{
  "num_hidden_layers": 8,
  "hidden_size": 224,
  "num_attention_heads": 4,
  "vocab_size": 22292,
  "norm_place": "pre",
  "qk_norm": true,
  "init_std_up": 0.0544,
  "optimizer": "muon_variant",
  "lr_mult_qkv": 0.4,
  "lr_mult_o": 0.706,
  "beta1": 0.95,
  "decay_fraction": 1.0,
  "batch_tokens": 65536
}
MLP neurons of a small language model. Each row is named by its layer, matrix (up: input weights) and neuron, and shows model dimensions 112-207. Each number is 128 + 32 x the weight over its row's rms, rounded and kept within 0 to 255. Numbers have three digits each.
Before each neuron's rows, "fires on" lists the tokens most often at its 100 highest values on Wikipedia text that the model never trained on. A number after a token or word is its count.

fires on: "-" 31, "|" 14, "−" 8, ", " 6, "." 4
L3.up403:122096149102122162163128145185166130127121134124165126136131183167143210084091135105071048112154105120121110136079148052083117088124169147187044123144113115174152126145142115092122165117131117080140118122129106126072162069147089087171145122131110136085117168160145133126118162128164092084

fires on: "for " 16, "to " 13, "a " 10, "released " 8, "announced " 7
L3.up239:163145131082118118100132108170112120080179150172104123189143137114154102107115106126091179087140133170138120195129117110150087115137194101175179090102093156142118088160067119087148106144105132146079089133127083147106174087138134126163130094154150069168176100129145099126131107116205130127

fires on: ", " 37, ":" 18, "is " 13, "was " 9, "not " 5
L3.up137:106195061105120084160141146072154136130116163102128122117208127123125130187152140165104156140119151154131145134153137155119124078184082117155061157140117151154092169132186101117124080125129106158154081096142107190132080125140140028117178127102138170108156131158076065123153095105114140102

fires on: "the " 38, "\n\n" 20, ": " 11, "The " 8, "born " 8, "life " 5
L3.up854:127187112093117067124153151131064139130079140156079151130158123102122164137152077080083210110126129166070110129129118084139122083118051142188176166163177138187130138156147119135099067132174152157122140106199144126092150077144173099185143095109117180121097146136167134103121086091138125063

fires on: "he " 42, "they " 15, "she " 13, "but " 7, ", " 5, "He " 5
L3.up479:137099156102100171140128153162144109139107170154096102116134163116142115152065151114137180189177134131151097092123122155168115088142057087111089161120107170142171137158180105123185059147153058122160121070092140065145143044081126141194119107084134154166126185099100162126116146130119120097

fires on: ", " 44, "well " 20, "of " 9
L3.up10:138146105188183130139100142172123099134125116105144100084143105144159152102181126157112110147118102161148081082133054108126133093133063143114100182205113134094156115160097111119107079154121167167157106095153194099133079061148105163141145089087090144145101142150109043076163148135094128116

fires on: "-" 44, "War " 11, "well " 6, "ion" 5, "–" 5
L3.up206:066161188126060148137145151182091143126144107168139162139103061113120124106105125121182154124162095138133140071112126115085155185146173124116115117108120160065119172111108184131088121121135101131191130120144141095159117148098113133063139083123115114150102124079112125134094088125075151095

fires on: "-" 34, "the " 29, "of " 9, "\" " 6, "to " 5
L3.up734:111154132119089122119107126182098145111135178089154116167140122134140124115105133173038124155146115077198111141144077124130033068120152087111137177158143117147121134134103205185132152157107139111156139123152120121175084126154111102120125060161146076142126147094169083105117147131122134127

fires on: "b" 29, "-" 14, "born " 7, "k" 7, "in " 6
L3.up769:105150161156154169078043076163109150123144194124126134137133123144132114144116119101132190175182158108101107096164108157128069135133170087121122184142129125133129147116103157118126098148146150154106178082125153119119178082190110128128123156198084177092133118094171145196164112140177059049

fires on: "and " 19, "-" 16, "to " 11, "\n" 6, "after " 6, "- " 6
L3.up2:142106166166099163098160102146122154178095153085121169122138136091137127174119122173128106150114112120132123107089107142136097086096152144104129070143104098094134154128172093106102169116157133133104129129142170103134130093071098088104103190137208087126138176142134101122088102127169122108

fires on: "other " 16, "his " 15, "\n  " 15, "the " 10, "her " 7
L3.up952:140122142106080141144169112090106139103158144123096096077196114143142103060154146045196117126119131180107091173164069123105114083068169201137094192084158145089109144102132143118155074094129152056126112096151121092114157100119144117112142165136126146084037139240132186153114114136217127101

fires on: "There " 21, "for " 13, "there " 13, ":" 9, "released " 8, "album " 5
L3.up681:095128082044161165200161113125094115111076106153139106178112160100192115172161160172140152138132109120085164166122137151148122111086165087165087069129154107137102092119144011136114120173132097132129050134088146121139143115140114133157155107109131137101185089159126114152162103138148168136

fires on: "\"" 56, "| " 21, "CD " 7, "of " 6
L3.up433:099177129125167126138124113072101151148155090167138160079116077175183121086139147072117120107097063148107096122081142081145078099125098092141102089109129146171193156147126150122148063126083147149152119182138096096082141119204126143104168147098111192134147113177082126139130165085128172109

fires on: ", " 98
L3.up463:154121108130160104091154167134146168099133157143079137154157104099136120098101177140161136087074192119130171139080093150107126120169165084115056158211126203138081109126075117180122148186147120148102119105143157138118157163103157140113131136112145211115135114171179099115159117138067222086

fires on: "the " 46, "a " 13, "of " 13
L3.up28:092131109094141137137110158116090137075071200074100096139155049073145116154144125135150131115113128109149086078117141126158139110118190144148131164136146170103138117096179135131141153154099122107136074170133142087068138140127185121109228130166094157123094130128145180176126102221130124086

fires on: "and " 32, "of " 20, "to " 18, ", " 17, "or " 5
L3.up805:117180067104175182116138158198123059123098147099146111115115196096109099117065190141147179142139121157105107166099152150186102119048048102118124139107097144157139116126158126148168146139130156141147128091101154057135151161167108158126105117199168158118110082110133135149111093147126107110

fires on: "the " 22, ", " 16, "in " 8, "; " 7
L3.up346:147118107151179165150126149130166138130146110099149140144091093141147191156203171147081162150143115154211144099142142142164119161094118167095091157117105080157120088127124112148104106155114087105070129122129122077118163155068075082097128143115125109090096138141167085169116131190075098082

fires on: "| " 77, "- " 14, "USA " 4
L3.up971:195177202096138155163105139123138160169160096031086124081113093145127100160112118097083128094116080072171062118080129172169113161120096106176105105069184156123134144097147119121126120131120119104116134144112133142097148088185088151214165121107085138112137059143106099172138125091127126087

fires on: "has " 38, "have " 30, "-" 5, "not " 4
L3.up1086:077162168092081110167094157140094092140103169083149144129076114119159098127090119075074168127151113156130084045096144093122153164130121128141117167103138092085181118116151166093092087202145092102116061101139130171086149109185148135069159165152114083136068178097135097130107066149083115090

fires on: "(" 35, "a " 6, "born " 5, "the " 4, " " 4
L3.up352:184160103142143147162106092151124091088106132150111106165121115093138169152172155113140183125093075143124103139171164129122174065152115121113180143096131123107083086138148143176106085121068101153067093151094095191107112123079142151167177163151169076159127187093152129140116140201105161084

fires on: "as " 18, "for " 13, "was " 11, "are " 4, "were " 4, "(" 4
L3.up262:146111146126137154183127059161153092160113082141141150126098080193111063110102166181143104133110072156167110112122104155100107055138161131130142120096141116171118118166139149081162117123107126095142109162154172172147121134134119161116139080128153107113173210084130104175187114120150073146

fires on: ". " 28, "201" 21, "-" 10, "200" 9, "by " 5
L3.up485:062143147092112127165133164060147202155125152139059083175091156139083082121112162124159124116114152092152119169117113125109077128168085116165104121074191140162108100121168123142134083116099102169132078164155130180136092132100188129138151165168149068135086127160115155130172121106136159120

fires on: ", " 66, "| " 18
L3.up189:118179141123180126147140093114150116121105112115132177099146034140148186114146154144076145095081195133128091164084123114077066121127165094141179135192041127112118161173125118173117139114106118133145118139114137128104112105083152139163141124154040171163161124128127109044095140117127144103

fires on: "\n" 24, "in " 18, "\n\n" 18, ". " 15, "==" 7, "of " 5
L3.up209:149186115121093080134107101140114099077160046150126069205137146134147087148102098189145097084111142086159121098153070116128161105111133119086149156120136144198157103105113148130126086143083091094160110130107124194162151121088146091139138138099114093170131189129160100123120081145157134100

fires on: "(" 47, ", " 34, ":" 5, "ew" 4
L3.up411:225142137132131195145110099103095076154151081105068122119121128114130128097136129096123123120113090131125141091090110175119178101166146131118138122133132106060123156108109153105140107118127118151144135147121216156159149098144117078093109092120077197122098087109140070160134136160086214087

fires on: "and " 19, "-" 12, "most " 11, "of " 9, ", " 4, "best " 4
L3.up292:073079195164088178202124114108122154100120106176121108120149120079093168103112162137139170133148134126156085082156080116099141081104152103120127156172044150132105195096144142137100140135109150141092153188105165113158123165128153111133184146110126120157142096151166166109119110214117116137

fires on: "one " 22, "first " 18, "-" 10, "those " 9, "of " 5, "only " 4
L3.up255:065170194140087090139147162158083091147124078060093124167153086109116112135105160123118181172167123142141112087094132149130078119163167124096168124223151147127090145194148157164105132092148127095184169078111141110145177053172148167100168111133172132161131098193107102128140087128137123079

fires on: "-" 29, "= " 9, "| " 7, "ir" 6, "ro" 6, "of " 6
L3.up608:158201166065134111111139117135120128129137162094086169121139099085118056139176087150100165136104109057089123093131125116088134125107130143179085144092140102112156038093088095054173135106133160180146174166125094120124162134140117039125120167156158097135145141187120140158139126131095105149

fires on: "| " 30, ":" 14, "-" 7, "was " 6, ", " 5, "the " 5
L3.up1065:148116169082109125134140141102192185126167119108108146168098135058142138140126078117083089059109145111110142164127049203100108149128129092119112162099125102145159108157103170134150195189163118134112171158153116067133180154135145136146137113133116128141158147203043125139092144143116177125

fires on: "the " 36, "The " 11, "and " 7, "to " 6, "): " 5
L3.up960:158097131096127125163184148131118133145127135034096146127164170042118124153152134170078142156066079126149095115098110156109074074144129133153158178128190107150146128157173179152133153178134078217108122119153106197166133145097119072178127145163130100133119133113108125182093088173144126082

fires on: "the " 46, "more " 9, "most " 6, "200" 5, "her " 4
L3.up732:129075161166067107156129140150149063128096142170106112109141120134143134114142204090114126096164113154123075150181160067097159064126126127164155149155115126163139117124146159143131067094159101137137070115123086176151106116146195078120105139148103079113134092167160101137155035081139144136

fires on: "(" 48, "'" 19, "and " 10, ", " 5
L3.up792:130134132117145095123152128128115132203110162142115125127128153122054140123145148127110145128136146132113135099132145145114151153184123113158163163096098062114100147161116184128197150203127142142145102099124155133069153129085093097089132081106145073049111141074155132155115149131127125077

fires on: "the " 15, "and " 12, "s " 12, "of " 10, "in " 6, "his " 6
L3.up44:126159127066103110131096206109087126126107177196117127153119136098150131117165116069107085125145128118161098176180147086122097099110091144109151150162147135115096128107104138144075106128117123120144170170087141118091116128155152033053140104160131106136137105138174122167157158139126189123

fires on: "and " 55, "- " 8, "by " 7
L3.up1033:104114128166111120094084140122182161165128159140067113101103133071116118116163109108113099137076160097087061148097122196130107187142100111099120145146158092135049028183190169087142159136107140116167057140151122137072092142105135134119129176090129082121143078173152087124121092082174090150

fires on: "that " 30, "the " 25, "this " 14, ", " 10, "such " 9
L3.up501:132167126133179092094137090162147078109092091060128124111100140081150118090172186147112080147076125119189073124107045135132109110143108118159148183093137100115109209152152123158161093154164115112104102123110097140097153098101174151156167096147088082062194174132126072101122116110111129096

fires on: ", " 21, "| " 20, "(" 18, ".\" " 8, "\" " 8, "\"" 6
L3.up1083:140132133141133124102131112141112127067117097126106107147119080181127136147100085139108108110126154158144085113138087096098103142093150109079199125176094146118093132139150166132084135123129099131196095114125138173126168094077077118101126107209102184096143125181218120108150129140123104133

fires on: ", " 18, "-" 13, ": " 10, "(" 10, "- " 8, "in" 6
L3.up207:137066127152131141107103194114166091089098133112104200122163096093134131135149148133150162146074118171132092173096088203108095139146141125226079170042138158098112129090088114114173156089124171198064148154094163102110151150151124137165136138143191155199089115168087148141115087137165171129

fires on: ", " 39, "that " 32, "since " 5, "\"" 5, "because " 4
L3.up786:122106158174130194098147186117143121147080128136110148128109178137075073145097150102129112107153129124147122190055091125150069096121115047104216100115120148159095146115082158161093125125116095148166141143131199147104178160113169139078191131115116135100082122133184171171133115129153096139

fires on: ", " 62, "s" 17, "year" 4
L3.up45:184159113159074122077191157114116132177142156145079158185110190146110127178110138165185142101057117125079150109110120140113168139140105081155109149127069114175111123142065134131104133199172133136072151064119124154147127147104141165095144141156108144134070144096116137136161102120125132044

fires on: "1 " 38, "and " 18, "that " 7, "or " 5, ", " 4, "1" 4
L3.up1081:093124180109147153090141132160171120091080169125090188076159108095130100109080165140101128196069193144159171186113127087155179151112072154143160139153147190068081107122113187138122157095145196168194154136109145104073111092142181130131058200130181146143112118124101150132078056120111145168

fires on: "| " 29, "\n\n" 26, "0 " 13, "- " 5, "2 " 4
L3.up796:176157106171117131097129127170127192127126125127136137118108136160124142141122075117138088112129128119147130127142156119121106143120144101125092153121161158154153134046121154131145097093095135101114156149144148146141123067148058158194113114103086202092200197128123132120096174120119102177

fires on: "and " 41, "or " 21, ", " 16, "/" 9, "(" 8
L3.up580:162110140125115135091102129137191091146110100138104173150115165102129128115134154131169160104153146099155121153102182114098101109130055173115117159133110112132111100090101216145100114089126144087124137121094110136117142094098099135137108099109140138095110048080148118141132113210147121093

fires on: "===" 20, "and " 13, ": " 9, "(" 9, "==" 9
L3.up572:110084146122086142158152107116184138128116126074117105087152151089097155150098115152022170166070169141121139170166116174156077127134122118155060161138119159123095143109150099169104128158082107093154098121091146128146171119126169135160142172181152183160099158102127119128175112146169136089

fires on: ", " 51, "(" 43, "—" 5
L3.up390:175141087153173091142085108109132109224039096165092136089139139125111152108110125145152115130082132143162143110099059145126108108149081074162103227155139133117104092136124121160138141173127151215091133131118167144122141159103091123136132071179132131141148079137157162121170129193058169120

fires on: "-" 50, "\n  " 13, "more " 7
L3.up217:143123124086103145177119165136185121163136102125118105119148089149113123141181129130139117107184107107109162118123112197108066103079081096161092167118118130087095124108115120126151168146108143079137153118146063095098133137085165055182156129114119099169099135110141138138119135101111121188

fires on: "–" 32, "and " 29, "-" 26, "to " 4
L3.up573:126108145123100147111166111117100157132064174104133204101170121154176148214120121133066158115154141138127145123137164128182121118142097129168096176144139138115131168128153087135148121120105098209121084170170161021122154137117115109155154080141155130137115160114142144111141165093084129129

fires on: "by " 45, "of " 23, "in " 7, "from " 6, ", " 6
L3.up35:140175140159100127166093163157109156131172194109153140112147117154100080136149153109156116099130105165120091091084166088092083052151160086192130128128122119160114133180180155112065108156150145093071155143236219083139138079137133106158108149116177113090079084145155145096086062119134157054

fires on: "and " 48, ", " 13, "-" 6, "new " 5, "or " 4
L3.up953:036137090107131137055131141060136139069152202143077166079160141131184108148058087092096124121164115158075094103124100145163118135126105108134089192120117134067085143119127128141151185129095134118122126123099105131104162127135198146192132157140095123162099116109195136100144161178161087062

fires on: "and " 83, ", " 5, "/" 4
L3.up114:169079115112125214100076167129094162124071141137081217176142142108102093139109155113158079201094168151111135105130132120136151143135053075113130170160075170107163158086166124145115170130108158140166125164174158075131191184134163101120135149128109165118094099126172128101128154179098131142

fires on: "in " 18, "of " 11, "by " 6, "4 " 5, "for " 5, "s " 5
L3.up201:164150162120151077155099119151115168079132177180116082195112124147112065156168145151140188164136140149163095131155150146123118062151141138123081109112122092162075124144090122093170099108082149110099139126099068134102175111153140129120158132178121131119129111121155051144133080110126145060

fires on: "and " 37, ", " 11, "-" 9, "or " 5, "- " 4
L3.up321:145087082101164133121110182154106144130069159102115133071164137136137165120121159089100149156150121133082115139129098188145082119142082075147055147141086144088159209168155171117118171174145121107138150144160134081099157177079143107131130125203197083085089139053106121127099117126166141109

fires on: ", " 26, "in " 16, "\n\n" 8, "by " 7, "of " 7
L3.up655:156110120121157108244065189123100136121117141176178103107147152157155101139108153084105163158134083178167091130132070105142076106085104086088159135143152174198088121149183135119141136093142129095077057167148141095097121113155126169112079126188096197123144126108121176095066109136179087076

fires on: "–" 17, "200" 13, "War " 12, "193" 10, "201" 9, "-" 8
L3.up1077:067081176134042134199081105164053149115103146113146138224104118120117102136194133135172154182158087147091162136149074106131096158141151102077150107142121121147123098157113075129140123159150062169124110113184132113165110129094131143070147090136108154084082100147113172143178091117127124125

fires on: "the " 36, "one " 18, "second " 8, "z" 7, "\n\n" 6, "first " 4
L3.up22:107175135118147118198141094154081151133089138123143110093086094097105109095182074110073144210104126117172149118152129149092095089141064087105201184145198148131092146163116165129124095119122177143196204125122105138138099087137122134077134135133126186119120170133165211177104088138196153104

fires on: "| " 29, "that " 23, "the " 20, "The " 15, "– " 7
L3.up622:183081108186112122167129121112162096129085116125196184176086174084136071137181180070124145143115090126166115184179103126165115080067075108098151201121114115169172126160123165102110136103129116075150146128167071105152121120134188143146136074193133103147094181122136104152082121108175136089

fires on: "-" 69, ": " 6, "." 6
L3.up296:108152107149133102095072128175095148101144166133122140105110166154144161109105152093064083164064135170109155106106133131146144085137075205088090164124146095154162135161135117148113080141105108180101101184121158097137150092152122090144126127137173057150110159135144181119136096112174128102

fires on: "the " 23, "that " 17, ", " 17, "this " 10, "in " 10
L3.up990:150155105189162154109211129150144139084118102128094140192129096141093179158103193106160120151119072194154095179159112115116125087159133116099136132098116159142128126064125083190140080120066129163081175193184106105132097073113189125113086119150101159107098122116184153145121151137204095115

fires on: "and " 49, "or " 15, ", " 5, "the " 5
L3.up636:109093168154112124078160119127139134117117139095146107122117097116171143158145154112088157126168135151084110148121118128122100148159142112113166190122130111094107124107106118191182205183151105094066067148121079075109112111182148191167132119133109157127065123143103196079140135114113132173

fires on: "to " 25, "and " 22, "– " 14, "| " 7, "or " 6, "–" 6
L3.up298:109060076136164128059111097128143141126141212126141120096077159098114106135143152069106097129067133150062169108114156137148115113091128171140046190168078135092133163137145143188178134180103102048160131086098158169122075122152124101172123113180122121113112135109089164153133165093118130155

fires on: ", " 42, ") " 18, "and " 12, "; " 11, "), " 6, "| " 5
L3.up313:151098106119089190112110156135108190159148148168101179134092138109135080169104202156107121114158123183095123118121116109178142123180095120154092154113083121135093109153133139117120120123094097097102153135131148135120177121103162130109035176100100161125109157097112150176115140127115131079

fires on: "and " 57, ", " 19, "or " 10, "/" 4
L3.up456:153133122098135125113117114084142109144110201136095130092131101058117188120109105089123125152122147118149181143097056147148092105177109150200056194130159128105158144148125125162162103125132126146121112098149193163093147122048133098138216137183090084117092124080112184142185110157132146121

fires on: "in " 30, "of " 18, "- " 9, ", " 8, "\n\n" 6, "near " 5
L3.up195:191153142176190110156173109124081084105120102173165150069157144125171128116118173138054120145147098165136094125106122120206184142079124168101131136125105122187073142153099145174129078100132138096074082147146120064066088098165129086079161111056094106125096104111117153148111179151151105090

fires on: "(" 27, "and " 22, "| " 12, "or " 11, "the " 11, "his " 5
L3.up594:177101166128093105137111140129095161131127110111166180141148112120135116118096151099153150097187125112194153099121146103169100088162101161138155121102071096081106129150194169140160176091093091053095146131139097101173160118154128130164129108121080097131139048069123135161116155180086105145

fires on: "the " 40, "of " 24, ", " 15, "The " 5
L3.up1129:158110132137146117122073149144125138116111136110065103111123102107129132088143128125070200134106133070222145149095078138104123100154093144165132170088149121166121203120117148154125155116118076118150135169157083101202137123145059088152142137207099104155143073128153121119129120240118089104

fires on: "and " 49, ", " 16, "to " 8, "; " 6
L3.up873:145101094112129059148147146097127138156144162131110165101077160073110159129153124088090098162111127164160115198119181078103064166110079195111062164102162113085154079198158081179097144131134136140095068109118192118114130110125115132101154101163178144107097082105132089138122120101065135130

fires on: "and " 41, "/" 22, ", " 17, "or " 7, "A" 4
L3.up1111:156086164077151156158038145137136183183122165108105161111105185119138150096127092125117125130050098157129150094135145153144128141134095159133078185084120138098116182125125092155159122105128131112097121163134133189117144122121117125147123174049138106105152107126105192116141140079147123145

fires on: "to " 30, "I " 24, "t " 11, "- " 10, "not " 6, "\"" 6
L3.up312:139091115147046104105140210136118097124089136128096176063139105181124130120153130133145178195130133122098095129079167159099131095197093081124145100149119088093144084193182097099114117060118143117187158081215112146134152078151120153175175093091085116104167132158146114150111083129126107132

fires on: "| " 30, ": " 10, "the " 10, "s " 5, ") " 4, "/ " 4
L3.up469:146131105141118192171229112102152091097147143088100106131083094125148144095076111118093104135114151148093158129098186116073132120095189173191132112074091135066100140145142131140144140117141123175091169246108119112122107082081147088151109128117145139133168121120149182153124111157113082161

fires on: "and " 19, "the " 13, "-" 9, "born " 8, "Soviet " 4, "then " 4
L3.up471:133096136135157228081120122143160117197126157128163145106171129126142097083182137098149144067136149166159125127096152078099127150122094098080104168102182137121109148088173067180117129132179137124114127103149107163098200142078137092107138108145135152154130137048156163135120127115123034168

fires on: "and " 41, "of " 19, "as " 5, "or " 4
L3.up525:097109169166104089152113120145116075120132138190165170167107106120125111091087127058149094081222144133117107110133154088121138132059098177128121155163048123091153104174165131142146179124108127147129138175103143140104114077140104076094092142133131130122159067071152087113120121154164147106

fires on: "of " 40, "in " 6, "= " 5, "on " 4, "| " 4
L3.up743:118131171123136071175075144132114102099095146114150152097140088127114114171143077104123109164087120187143104124126089141092131151092144067099148139133103158162127158125119142161142164179101172165131124155140077073142125138123101159134151142139126108064152138139153115116131067172138110167

fires on: "|" 25, "\n" 23, "| " 6, ": " 6, " " 5
L3.up1112:160145104125130135129120105133161179148152105078101101059215085111134177098097126127122163089078171178134071103145127160161090169096187107086120153095147102143149152115174095124151149106112150141092058153090146100132194172129086136080136178109154131145177123137171189130131149127122086171

fires on: "of " 45, "the " 11, "in " 6, "-" 4
L3.up62:150120155138055164118137138187170178149128104126183143106125129157202135121163140157132190154160118064088075144149154138090121110108142085107104122128108159100086081114121083124088154063169120157148138131114161070106174123152195151161108131149106180109108178140175103192129090130128104148

fires on: "| " 48, "(" 13, "of " 9, "^{[" 4
L3.up1048:177131111175136106122139109143153068093055114109100144141152135141133090092132148126161172122170127123083123093119162148053102131065149133114159125149157127111205136083174186160054140195088130106073168108136085128138116102098096157168120102080138139121103122114096083159132140130122133120

fires on: ", " 32, "and " 18, "(" 9, "\n\n" 8, "\n" 6, "but " 6
L3.up52:146136137138076126149078095130203100152120120100124104135126170144110155131107108110179140193164148087176158136105124137107139048151158080121115131075108125183142074138157106117121089101117156189158097113101070162143133135116177132168156157102115108203103154099136157120115108187148142126

fires on: "in " 31, ", " 18, "of " 14, ": " 6, "| " 4
L3.up237:097152081166140141117149145071097117115140102130092109114101116142100099160081121115090122148151137180142113128133115113116159081153189110161170117128114061099127128118163160110140143040085155128098130148115091117132095077146123165144131152121100121145081072127183120164122140124191122104

fires on: "of " 28, "his " 16, "the " 11, "from " 5, ". " 5, "for " 5
L3.up630:142135130190132119192091088114123111157115129118130122129162148104133166123161137107101119117142129193080065152156146134154077170114139201068135086087150124117107141082102154113133158112230114068098117177168140141142160114132155147163130106121127152114102156118136146144159148170122111160

fires on: "| " 54, "his " 15, "their " 4
L3.up568:182141130175105147169135087162124196119151166098157113086082059064142129120100152143064141171074127153149104135105111138108105173117135050144091117114164098131125055105174149167080168123152111093138109178155108096096186131167204132146104077109116159178142117168111109174119192124134084131

fires on: "the " 59, "out " 5, "a " 4
L3.up862:174097051144147092189160127105175033067087190142114163127122143124140148130126141131174087102111095108113157130142074156147193108160177170142131143111110150177098122167082135100133086126111088087119074157154091133120100136093144158118114110183072076121081155168089180163144068111156110099

fires on: ", " 54, "which " 12, "(" 5, "fl" 4, "| " 4
L3.up588:132178142112086083068143108113173103153131041132096144172071119163133130155143149164157134149097051112121158107165168160102078037119113104071167130125178145182108155147130151150125138132126091178163133044155107152159114153130133161144182145119121138158071099142139086150097073085108119077

fires on: "and " 43, "a " 18, "the " 10, "(" 7, ", " 7
L3.up293:111085165139197140168158130147106130182125143107126134120076094083206178126068146120150111115091044135165136141128143121130126094130124190146088147172148072123146088061128132141104176158156118129144129162066163115145155158107111110128140094117106134030159098134136120095101162151111074168

fires on: "to " 31, "would " 23, "\n" 12, "t " 4
L3.up741:162114139170102131157121153156144111092118123098100157154123119089100100121148085207111114123134125169151155156120064121146084124105099096106166119127111183147107111157097125128000133163121122154124142054216066168152142090107177105141109040022153070096159154165103113178148141159095125114

fires on: "in " 22, ", " 20, "after " 9, "to " 9, "of " 6
L3.up1117:188194089099086112127188163165082167110098153119106158131048133150090091145174092113122128152098101081114120121145146088192112119145192089123090179178131104149103114159118122127150116129109146122125090119142149129158138093138196100123106073185148136162119103154146091118075099128088119159

fires on: "and " 51, ", " 21, "or " 5, "was " 4
L3.up347:112145091095197154118091135129128119116111125151107199150137121135158149127198026066097141195171073127105108081121105113128072109150089167138095169172088101108057149139130145152116138124123109143146144079083083112193160101163098095149126167126135150104118122131111076131128117071142133087

fires on: "and " 40, "| " 34, "(" 4, ", " 4
L3.up1128:123107159175168100057172065140130131156044136168126165144120147123173104142138114178115166138152155119160191157138102080111129198131091161114112151102116144073118115088109135104166123099184178173107094120100127096101116149119081144123119120132180186110106060099149057081154086113088200090

fires on: "| " 51, "the " 20, "@ " 12, "-" 4, "for " 4
L3.up401:183095106141080082170143138178149135132120119139080117163165097154120149122148075134123042160185116123054122137160126123080103152109131149093134155065107145140091125130120169150117106115124092098128135132197108164123164140123128101107137142060144109175113087139154116176101079131136114073

fires on: "and " 22, "to " 14, "at " 9, "–" 7, "(" 6
L3.up1071:106136149125145104110148111090114134127076212163085164158110127094103114153111106116072097115101143159117063123136176094141108093125145108123093143155110118118162148084088192109168064110133137183149146128146138102098134071099135135101147255154155144150158076161092176093073105115143105096

fires on: "201" 32, "200" 17, ", " 8, "| " 7, "202" 5
L3.up64:119104107110081130096056098078162135107099118098151157178184140132134147133142154109155111135168089128117150157137152160098164139148139138167114133137094129165128130114125093053141107130157133168107081134146115073164079144143199110135141120092120111148099121124127119114177093149099165088

fires on: "| " 56
L3.up712:090140093133160151090119121129092135136125083141089135083122070091141030134154152094093115075077150144202134143162177103153125120181133150180094173108051105106176144166095098184112089077228119099145151128146091104145162153162133116172134114065134184110101181101180096184188120048144197129

fires on: "the " 26, "| " 10, "is" 8, "such " 8, "(" 8, "The " 8
L3.up797:104141103144144102161130201111089098084118138134127098055133159025141076177143146142175107124131148225120116156160090172166111132126145116153046122099155212156118129130107112122080121132131113115154132123169079113121158110131145114077187094142118153173117101106126160118136090092082142085

fires on: "and " 35, ", " 25, "), " 10, "| " 10, "while " 9, "the " 4
L3.up771:156124159142163106091146096144115150097130092163162161131123120104185113157136190109110157122055096130092087142121147138132139139156132141131117118126156134161103129161208120136078050091117119145111067114100139070115130128139175155092098086088111180137101130111147110173164142118082123088

fires on: "| " 27, "'" 25, "." 11, "\n\n" 7, ", " 4
L3.up508:059158123113171128122186119139103117154104105185138111059105157060124127161108091154151164142094179178171032106192109081149106141163146136141143120124098113111108099179128170120117145127176154156152113152176161136073150172114122140087130140091128141107135145141134099107150129153126119076

fires on: "of " 17, "that " 14, "as " 10, "(" 10, "single " 5, "| " 5
L3.up784:134104087186165188156149138145120137106143146162128168107139154125057066080122200133115144139105069122109144178104107134085133129124174169083129145136049118127114129205114193105108141146129140124154163072129122110162090159144157096115147145082116102165111142159144101194203132051148162145

fires on: "or " 17, "and " 16, ", " 15, "name " 7, "called " 4, "| " 4
L3.up656:105154114080129167125119145146155109136106147147114198146136173111144148187079111080117132203084118163104108080099110090123165100181113112159108199155048114147091177149116182144080085068098211109106142131157087129102156130191124127127121183115127142111073138144089113139117130153171149078

fires on: "2 " 16, "2" 13, "z" 12, "1" 5, "image" 4
L3.up812:097073156149120116117109104179156184145133101075179148091145121201123111132123109118200184168134177143141136092090102092069065113137104148143163093115074107156141078166082185108121095133149162164120124174120105110100087054080172159115101164116137114140140121118154112175104138024142108157

fires on: "of " 22, "oz" 11, "and " 9, "a " 7, "United " 5
L3.up897:072129113104115144152119138121054170072152115126151144169220121088153117106186126102093111129043159140095096128164132160143137150206032162137091143107124147135048149169156110149156115105161107168160130153142139121134092105139171066098147182107081102125120111137149113132151134165149136119

fires on: "\n\n" 18, ". " 18, ", " 13, "\n  " 12, "). " 9, "(" 9
L3.up727:127098130145105100129121130131089112167068038181136140153171141113092129121114136105137066180110145161126108074110139156173094162164146138119134129183103101134226148134131124106137187205083149145114131115133108121063161105113116102177088138058104105156132074089140161155128129152123140147